config = dict(
    intermediate_size=2112,
    attn_scale=0.125,
    tie_word_embeddings=True,
    init='normal',
    init_std_o=0.0,
    init_std_up=0.0188,
    learning_rate=0.000437,
    beta1=0.95,
    beta2=0.95,
    weight_decay=0.35,
    schedule='wsd',
    decay_fraction=0.333,
    decay_shape='linear',
    doc_mask=True,
    train_tokens=651200000,
)
MLP neurons of a small language model. Each row is named by its layer, matrix (up: input weights; down: output weights) and neuron, and shows model dimensions 336-431. Each number is 128 + 32 x the weight over its row's rms, rounded and kept within 0 to 255. Numbers have three digits each.
After each neuron's rows, "fires on" lists the tokens most often at its 100 highest values on Wikipedia text that the model never trained on.

L4.up1939:145138095132140073151077160151081108126135069112137157089118128151100052115157033152131204113094136126088150150094167195179133104134159205101100147131112143115124143140077137176133117115105125194152151119211149131179170133163121124114130120136171132113137132140091149104089131110115118042
L4.down1939:117158129128156163143144113104165170118125114167109110076175085151087117111172157170162101153130086124143141113190112160129081059133095169079129112215102176125058133144150115122106157105141087059152175146138078191131158150114093178113161122050112136156152137129120171116155177123143184208
fires on: "W", "un", "ud", "w"

L4.up548:117072123103191159097101119124140120100133125158109108078133058144144111173116100142142160116120128135097134122105146206113121183140043166127181145156179156146130119120053141105152123110118124151131088105147128173128186079107135153114107138102099116093125120103098198128119113157108147148
L4.down548:139102152110073106137152173094099168153185070117149119137117170107128078124106141093165189134139166174157146167124193169133067107184078100117093100155073130107169140089174148170146085130136119177150102113076116088147093133108144111153157175127129117164096117186078088124086106114096146134
fires on: "in", "be", "son", "ri", "ing", "ey"

L4.up1924:156168091165137118129127090172157155106110111112133091164118111152138169086135058194159192147102081138098158094066149129097171092102141141108175166171114173137092135140170111155191106108125123103147113118119142107107133147145057086131130128096137113126121100079124109152120157156076127144
L4.down1924:119122172112112125110167129096208072138122152142164120145096130123126125082096127080127143110154102095191123113149149127181127148092107119106056127072116118176081101123129119149101103129134138170191115163120093132141178097110072071142135131176136152155118126130094203178093086073114085134
fires on: ".", "th", "le", "T", "se", " at"

L4.up332:083153078104111165150112107146168142195172191116167085111090144169085185127012128107093136100141139123105129104099152170133117145118142107108065181126111109146138136100161084114112094146100124164110128161198114062097158151166127053129171112176155151170134098141066106125102121142153156084
L4.down332:102107124116135096134105086144144097124173097172163057102147158140145093080074070149128060157107125119117125097194114122188076134138106134104149139141083144093093121172121115165111160156115148100108164087172104091173131133069164158162131103064119098135093105134203132123088163131142106154
fires on: " of", " by", " Vi", " U", " sub", " into"

L4.up1776:130114116091133116091121076115129119100143152091160165090144144150120108051095091108081152166159156120140133172106184112138127120159105068121085053085120138133180127108096140100150153157155174127095120164139124129137175110151174125132163046178089096149148173100079133114087165100140144146
L4.down1776:143092119116109050180126095100111109137097113178136182105154168139109118093092065144136186133093148090108094080088145095139147091111113120155162130128168108192113090097092152097129115090159126174118164109093125124132170168146113099084113131139060107120089161106103093130143133140181168139
fires on: " |", "\n", " County", "ke", " of", "–"

L4.up281:130158125132061117107161116144110110129109136161123128117127144103162162149069150101109147130102166215100113155133146169114097154151131217116076118113144123103091121106120143114158134096091107151156169137126149112087129093117139087175067140124093170130066124105089145163116114136119167138
L4.down281:106171105115091116106112131124107126078115107170104131126048111119138120111102110118169053111064123138106138104128130130064140136160089102129092105169170121172190059167124079137096124092122134110098195101161079056198074101176089121130140110057129174137115165088148089091111144103176110162
fires on: " S", " U", " F", " |", " Q", "U"

L4.up1210:143102074123151124130115155123134188182125198127118135121157099119120095144175169121129155088078067105131143186124148163104144150168049077109165149154143148166179102164081116086174103101128175156136134122117170102197111166146140131126092074105143159071120117096098196165123116108141158152
L4.down1210:121158108122120113094131112061130148125131133117151179110148134140113105104153099144113187147157135153126200060117094099124128082135127182235094114100103102104142119136146113150172098104117156160162182150119078088040182124101128111221172108124255121160153154176067094085116144155187178062
fires on: " for", "la", "lu", " La", " to", "3"

L4.up1814:120106101140142145119093114103160182121154155105144142158145118128118125115077164111110092124127173140120127174156164121060113170184135064157133126028094119156136149153053148138141173143151082124141091119114150104196096160116171123118108134116137103113125155158099072107088142066155115146
L4.down1814:141142188186132122081082107170217152115142084154182116127140151167063108113115118134185152113171061074090163138086117179132177052112088143162113104178153152125104190136136112123194129118130217113143160155144144103109102156138089133093227145103147177143150163134163114145157105137140090161
fires on: "ru", "th", "si", "du", "i", "u"

L4.up475:114151081159088091074102122129154143159101120099154152152104092124209109153114140135099183184103152111137156124160146138125134160192114143142171105083110094112103111131111165142129148097096114166117100140155109075079170167169146083093154124129114163179152099161112102185142160077164208125
L4.down475:163138126149145137151070107108098135147129123106116149130115125146142127104167130094159140099105114166085132157143134202155112140102124125153141092202088181103138148146155153167135129185080125135158120139158108172114152138102116110125110095097194110080135153125139077088141107152125073107
fires on: "'", "le", "==", "r", " might", "3"

L4.up845:154162121159080065105084151117157172105104194081144119106133085147111124089125136087205178157134146132122158146111146137132075158125138106168061119116091176149147143162151134173139196098172079139100100183153099128111130162124223126134131157094120147177171106160115101164109110159208050100
L4.down845:128059098086098139147148107125089132151159069142169134099143136095123091136139147129086111124189130151136134114151098089141166169147123135125172146149129048098120116135096186114140143163113131069167053072140105082144132125159077087161185082128094116171108110119146122091101128111184125082
fires on: "le", ".", "in", "ie", " A", "ine"

L4.up456:091120107135106140168076089152184110085092133114107142121132144137069179126109132121162132148157157192134094152139109107141094116139161076156128153089119154132113172109006116141146143125129049185125096124164097136139160149117125092175172122126128181117193104120122118142072125127156128140
L4.down456:113141093182107098074124131076111097141126150136155094145110110170131125168060151103135154099122042080149161165103136135137156180163184112066084117106138170138074110138179114105049075156133157114144179134120146150183079127188101144101140147149136131091093191112125158125128116159134138144
fires on: "ir", " Racing", " who", "r", "w"

L4.up141:060208159103086091177088135048173213120106137165125159172126101147046143156110164163110152155089122111113111125117122131148150055150123144143085113117149115114107159117033102059167117111093109095156163054139139138144153165085149134154140126173121083217123127133049115233127113110134145077
L4.down141:154132130145127175085157104191121109133154175070145098139176109151183156096135105159103143130095204164087102095136110086139104119122138123125111170164105183109142118111162085112170159143117127083138151119157160132142150142148136152082121084108150100106158039095168109085150126175123119111
fires on: "0", "un", "h", "r", "ha", "ir"

L4.up1060:147123135146094073144164130093108146148132106124140103160179110125118215121114153113134166082139076119125120127153134136037176134140135156157114104129176099124123121139156124097172117159193136119187166094074181115102142111132123092144105146142168120117100079120130135107113167130168140150
L4.down1060:157138147116089085051129210091156123101176153180147118124155105143091121093103136127171085132120123105143137082101176119124115124114120126115093111147137141159127113123122152089145084115153157097102153115109126093098110124186161102109147101146166138170136114176081170090111132144100105175
fires on: " not", "/", " So", "t", "k"